From a checkpoint of a small transformer trained on Wikipedia: 12 layers, width 320.
MLP neurons of a small language model. Each row is named by its layer, matrix (up: input weights) and neuron, and shows model dimensions 64-191. Each number is 500 + 40 x the weight over its row's rms, rounded and kept within 0 to 999. Numbers have three digits each.
After each neuron's rows, "fires after" lists the tokens most often just before its 100 highest values on Wikipedia text that the model never trained on.

L8.up682:477431527561556486524467526487548499471539529493551523457543482504525510493453514479454498506462473492486475497490551550452507487482526524501442552508541453436520478569522490524518587560494495478474530516474475471522534518441500439439550442485494629487549468518509588457509454539562489489459493502489515526514503482454512496507513458511591504589506505513504495477532467464540454554477
fires after: " ", "'", " (", " |", "s", "\n"

L7.up295:458456511467485460567452515555513494567499475517441532452499546497639473543458543406509519496511530420451447447535503552518579504452492418433512525435525487526507499473447601472492520507491485568484519554521457466511549544495558467477460544500472466498504500453462508468575510472495532475445547456460482503522482424449432533489563516493501476499459498460442489406471473496490469494489
fires after: ".", "im", " (", "2"

L4.up854:499590560565475520444506510540506482432500554488569504529496490501448514552519518471450475470447531443497512484508484537439530546635519531475481477493545533583497513508505538505519559542493551504504546479549448523593519569468441462523532440558538440446485481548451500446520542498562483525473472578463435544538436491488502391560462504503412536606486506515495421541514488487461553508509
fires after: " is", " ", " in", "On", " In", " on"

L7.up1589:477482441483499434461519566465551506466523495394531512428442389438485497541508549514513514529490508485518566524471439524476498447482458576532499511469479497504563564458531475487463496450533471426496485550485477505459571481591447542506534446456517476512490501474496476474545497507443507583425471479446494424515490500439525482523462505489421514588535496527547563518578469459510467571445
fires after: " ", "-", ","

L5.up655:489461463435510566520477461500448401510537499484462468499503465511513549521440476472503418517534549470507460503477491484541462523531485463553544569474534517468484532449500445462539473547519505531471485485561532521468499485539506487514524512460479496550514461547504520511471400539500509560528451481571555452508489503495484421508557454495441512483507635474500445559453497570498485536535
fires after: " G", " P", " p", " S", " |"

L7.up1228:398571513470554489509523534402489463474502467443542536464464483472479474560516478501441431532529519485512464529487443516483542518497509480522506507411502537511488535488587541460553446529519529504508503506481490410471522382455505506446510475488534473486498418487521502597573546456470475471508523476446529539504579450522583624435480495476527459542465446446461450475539494461401527578477
fires after: "0", "9", "1", " (", "–"

L7.up785:506519452473514490520460521477524492486511473537476488573483481469507485523511476480462458492577478425571547449484548517506552481471411482515559539452457498405500485489516443511462531572444526502521456526474461498494548484536488479463477490573460485492518528524494447570562468557515599473570519458491556476519466556515476498480512536502527480490486472487470522446494491500514415524536
fires after: " ", "s", "°", " L", " in", "1"

L7.up823:514535554504481469439505461519519454474397483548462537457529479479503461501502522477455478440505448506530550509475525553513497448557525525480479473488487561525493529498473489483494514482462472568547577534556446586471470548461563446502566469522496524502494516527456528436512466500495484583500557493549533498532535485480495430483567463528508484513468493475515520509513464498549567520481
fires after: " the", " ", "2"

L4.up1120:497511433475512518494494510540481430511469543529507540484495444450547536481492542468482528544448517557515457475474509519509525515494484458491493428474529522424496559472499438508457554501492433564508445479548520593501392476532552483534514541498588446549515545515484467458535482486450467507537561497548493497464533488530520532459530502571482547451444576402472412464505495548459559476482
fires after: ",", " in", " May", "y"

L7.up415:454503498505458589494451525517487512503519510551504467516446509511506544488538463488466447518565484489439512415473502509503557458537498496467530474485530457462567496444525489505539441524512456485462459528555530543542434498533437523520467506490563403523481493501575440543503451515486496500432505581492499471451519486486464537518557540488538512560432564529426483511554471482523429473493
fires after: "0", " |", ".", "1", ";"

L8.up51:459529477576455472476575474628516464474577541452498470480436537510515558489526462477447464483646547445524525480456456525541519502503480481498511453533464457520503481540528436456578470508522456456465538542463506515481435448534511483524478488505503456420525509519534531611457447465456485552526447469521491534429457511509508522511477509495507539502400538472496508474462513453525536513446
fires after: "0", "9", "aged", " |"

L4.up612:469564499515496508523496520504492490443501511563441491495473505507548474483491465440474528550480457470520494532467487563471539544518548540483518534443500543569521454489492490450478449532496507521477491542495522460472538429503441449398488530359474459538493487523450547541503592563539385478502533533474525429494526570492547528501522527475534487480489534484473536482507564520509473516475
fires after: " ", "1", "2", "0", "7"

L8.up976:434438459538505479490489595532516539475521453534423502507531463536544514509461569476479488463443536421483442526508462460482531465453499459367504530463516538503550541572512512462488549512481515506496468512515566526598517503483508470490463519501496504474515433548496485530508496486515485490490525451493453548467518504530498532492580489475526465507432466493473525500429502476567522521487
fires after: ".", " (", "2", "/"

L4.up1121:499526545502452444483453511527541415446472518483454503576487493510509531478532461548470478496460502477499508510505564549499466533514596439530506490484539537491502532475443499475548587531402474450499446494422520479458460435501505445493489449448562409485542466497522541496407561494498461515465483529485480521481508515524526566487524468541498511567407449500435588560494528508515496426542
fires after: ")", " |", ",", "1", "2"

L8.up14:434512513475484499490490534491539463498495564489516526484473579493482515482508508517504422517451466456526550463541542548459488512524537530440553476493522534452517477566500512544516536507442406501544512540512452523420451574469470474515527551448513464528506525500447562526504548582536503452465484503488532429520624500443509535581499507471456520567439476507477505478549487512447511533424
fires after: "'", " and", ",", " as", " is", "\n"

L5.up1000:484532494464530522455491478463581508444517472463533456476490545492522575449394411504563476530607543459536498523562512530470514489476536518487557494514541516441488538489416501427424508580487577494469512497478522547530511457463526472558542484523488508553551497506519541501498499477497494475562491532543436529496519503500531476516507503534533499523482441473505480467559505508527442419511
fires after: " |", " ", " place"

L4.up547:462469517551521528480509444573530534493496446551521461533515549398458578470487471532501461500527423512537459483495505467522531475497503528482488441496529513532534575417422575557515475470500504555505500511517517582401448538531480456554463515446487549477480500494476589476489538533426500496462561495530409494560598456527518466479538544500459463507461465489522472456445538509469563455550
fires after: "2", "0", " Date", " Year", "pos"

L5.up504:463539515590433499512517557462540532496627569476557503465477468475458531458461522478494500508505545420502436509526533506491543422565548471538476541404434497604469564563556530490545529515559467454464512460517467456535520426471470532514477493465527530513522510477510402485529465549456497483500543478441534514465507559524473489466468545465591533510549461483538417539477485393491569598505
fires after: "D", "–", " ", " (", "0"

L4.up1142:481477501459589427442486531498488487544498476527480506541501482481468449553490491533509487507543502468491544571507408462373484498518474488477511490527461586476522491540546473520471525539614434426449539562501516540430545472511444535528447510538619487555466463516480478410522528555512545497542606520505442452557450472490464493577464423490490528497474509430487486487504426449490420524486
fires after: ",", " and", " which", " when", " where", " that"

L7.up1114:505522418510452418508432543537465439515490458500535404484468499553561492518463485512477471554484502482539486568444567527473498546550535442499492483537524511488555502396582462470548575558491452499495429531502449481436484556506555504558442475461548584500491504585524473511427480444508480410564509539508480447417451493457444477528502556468567442504457526539525481486479539524524529448524
fires after: "1", "0", "2", " p"

L7.up910:445537514519543485613522518511499539519552515512520518519517489477495524478503491443493524587513575510544506504452470459421464494543456514537475443432416478562520593532538496475453508430495537509532564477509525469461455446469489512569584409488544542536477501539520496560532463454479490521563554449543567440418466518528573527543583463568489522522430476476492465512454545590478540477469
fires after: "0", "9", "4", "3", " I", "5"

L7.up483:435495587535529487539537462473456493473537529484497566524556481478467504419436494471414442495517481432545446496458502496472460514518495488487476472511455520498521528473472525556512456553513434516473460532540483498490438496557534534519528519551511537488507521539500530479509450514487496524492515505495466519499533490517489481449568471508491517570587496566505500493508460492529552500528
fires after: " ", " in", " can", " In", "\n"

L7.up1000:577495542532535474477522497445538581496523601474457462508487470487455453523462511489471497474540520467487482517546552464456450491466510429520515472516439570520487490532516458530471464528574469478547520506556497424565534441495495558478432518462498499497532584516547490499448505508445571541532500546473485552466495450507559492478513470499458518487443499557518525568481483451464494527483
fires after: " (", " ", " in", "2"

L5.up1569:536485482476511538538440539509543477514535500497494464535523410493515535503499510471471522507448544499512539451517449527499486494490478552561518483462488525513540392510459566560524518575589447493524574430521481598537621459491509485513492469500425535523418453560440556512502509534580473442511530509455478545487514535482551494515521466518538500546528555495465409487529547467472467412486
fires after: " ", " as", ",", " is", "s", " with"

L4.up454:602482496531402491445409579487503454499576488543421496522502481509495499465463555490544454523488422450573498476516515552505501519602400552489483475438555510489497507440450490540509517535470475514544575481533466473468484535492505530489512558497475484488425528538511546530478521489493455506504577490512507547528499528543458479530520459512475541540471530507484444465537526478469507534534
fires after: ",", "\n", " is", "),"

L4.up165:520535490499630425508524530518487501470527451469467524531510486519532544494456596543479502518498476566562599505482533574496467456418476487574444481463619449373491514508508502550489509551456503504595450547542466514546547485501513479473571475464522568523466546464539471520426398528487537512481484513470552532511546534500440488476450449583519488471456518435472484509466489466450521477524
fires after: ",", " K", " St", " in", " Ch", "s"

L4.up191:462489481499548533530496511450595518504561524460476467452470493533542496471485517518541565553543450495525473513511491490529549487503506446488509506509450535495540433532524474536392455488443493480468526511512525525547572484492530473515474409527450544490592511521564531487456462468528494509445523489483497475486548510480481452550490454523486506456492536486519506491518576494517481480481
fires after: " the", " a", " ", " \"", " The"

L8.up1577:432451472438506473416519499472491501440551503495536488546491497529500495500461434442608475557532517482529456523543435546476532466528538486481498522468511557510500449455479470450432505528512498503498447520537487462571475487468517469494458471512524560563486477543452562559472514505455442510494542488475538534502532516505482523524536515527480431565486478466481511573526499553440437546488
fires after: " |", " USA", " ", "8", "|"

L5.up614:471519538585462475522425550490477442576527509501496566538522591463459547486536415519563487523544479538448542508529540421502538503472452462455426475448499519506530548557533452496500515526520449536467418474494490483445530505446423485470609517477501488523511547469578446533489455459470483474508477492531505483515490567534448471460515517548515520564529584486566487475501508485490496485544
fires after: "s", ")", "9", "0", "8", "4"

L5.up231:445494470484598415460517457545526456476463541549548552445507546444466455499463534531536569517521536435498545470557494551577470492524544503463385519522467481544554545506490454485470590464506435459568497524516478423546536514453553459543618495467443548533459458462585501519418498541501474491508540507507515436564560545529519426492503484552513502536504440410559574510484530514490472489505
fires after: "s", " "

L5.up459:418487522543495482466528512538502437465500455480465459503482527518522531499555484539599463536333524556428529505476555517463485525444403415442545489466515585531453529496477528520479578508508499482487475513442461487473548510511451464452501487508546547507396591543491482498487516443524537539443496508588561550490512514553489471432493451483503521470491570515511540458568477546568516497501
fires after: "9", "0", "7", "2"

L4.up602:522473487486419469529514425530479493510572496482516430570459553485494582465517459505407423525513523474450591498443604537481465519451463457445479520514552471472463557502507537474514480493474533468551557490534538420462473507469496492462540544461510457463590494511529411514454566422527527494499461515475481544526561473556493494499528482539561519525440517505508487498535526563558448517567
fires after: "==", ".", " |", " Divi", "si"

L5.up535:513505523508451511497495547521570430459514526475498502510506458491519502562451517528504488488548492529436483531487545466489520483545493445477493539462451544490568514525521497539487501478489437487547474478531527418434430526490533436546462579497493559533576529438478447547462577510501531541519462507517501543515514474508508436544566525550417506468458515506441483499545535559529580486476
fires after: ".", " |", "1", " Total", "F", "8"

L5.up749:437470447453568525494487525509530490470483539498469409454451441529473469473469513465455503517464451498506548550497433454444490431495528501493501458515418500422436511457498510547524536438520461494492569475512547521504515535431453538463472527462570513527574506426485518545468568546483500537543488519453482536621535556442539517469491474512514511513556449523497537546582474496540423533475
fires after: " ", "1", " co", "-"

L4.up667:478508440475617545521479471556486517476494580533511523535496509448531443435419504511473467527503436521581516457484540543504451479534469450515488422447490533488476461468588493457383504560478535505537509498545420462554423426503474538520572427481527480613444529556567421523562487513467518531512490485474518509503447475500455502481522529565508525454443544504505488401510452429490505503527
fires after: " ", "°", ":", ",", "2", " in"

L7.up1298:464549481549507492470514484473532469471557426476563509554478522493461448575517448512505512539448541541485498520462536456513495511490465441462438489534584582552570488536487534563484520450507465530479433450431516548552584521435484432469518494545590529504417522540584498467532552462494480448499552516539541515553554466576430485482541416513505530530435467502567601552502458468498469527463
fires after: ".", "0", "8", "9"

L4.up525:475479539506504443543465524540519480497488576507474571495483519445496396505548493526513498501512459450525545483477467547528552497449548456523455544451483584489478496510556540524478513441485435474486494481472516494536479458502537502498526513496524482524543441537442532479490553519512484520521581431498518494453581483479486487510500471560515482571507484457449604486492525485492503499458
fires after: " ", ";", " |"

L5.up789:607493567520442524516490481509471507454509506495552542535478582527462507438454462454480510550516492446589475511554532543453542478505521461524473436544541472518455481496488509533493530599502547472553516505496507452474516481516457521470563500541514378508536452602484508505506489487424428506507503580540519537510547465497512550481515465518506464544461461544445498535498487499434436512504
fires after: " ", "s", " Sal", " Sep", " October", "al"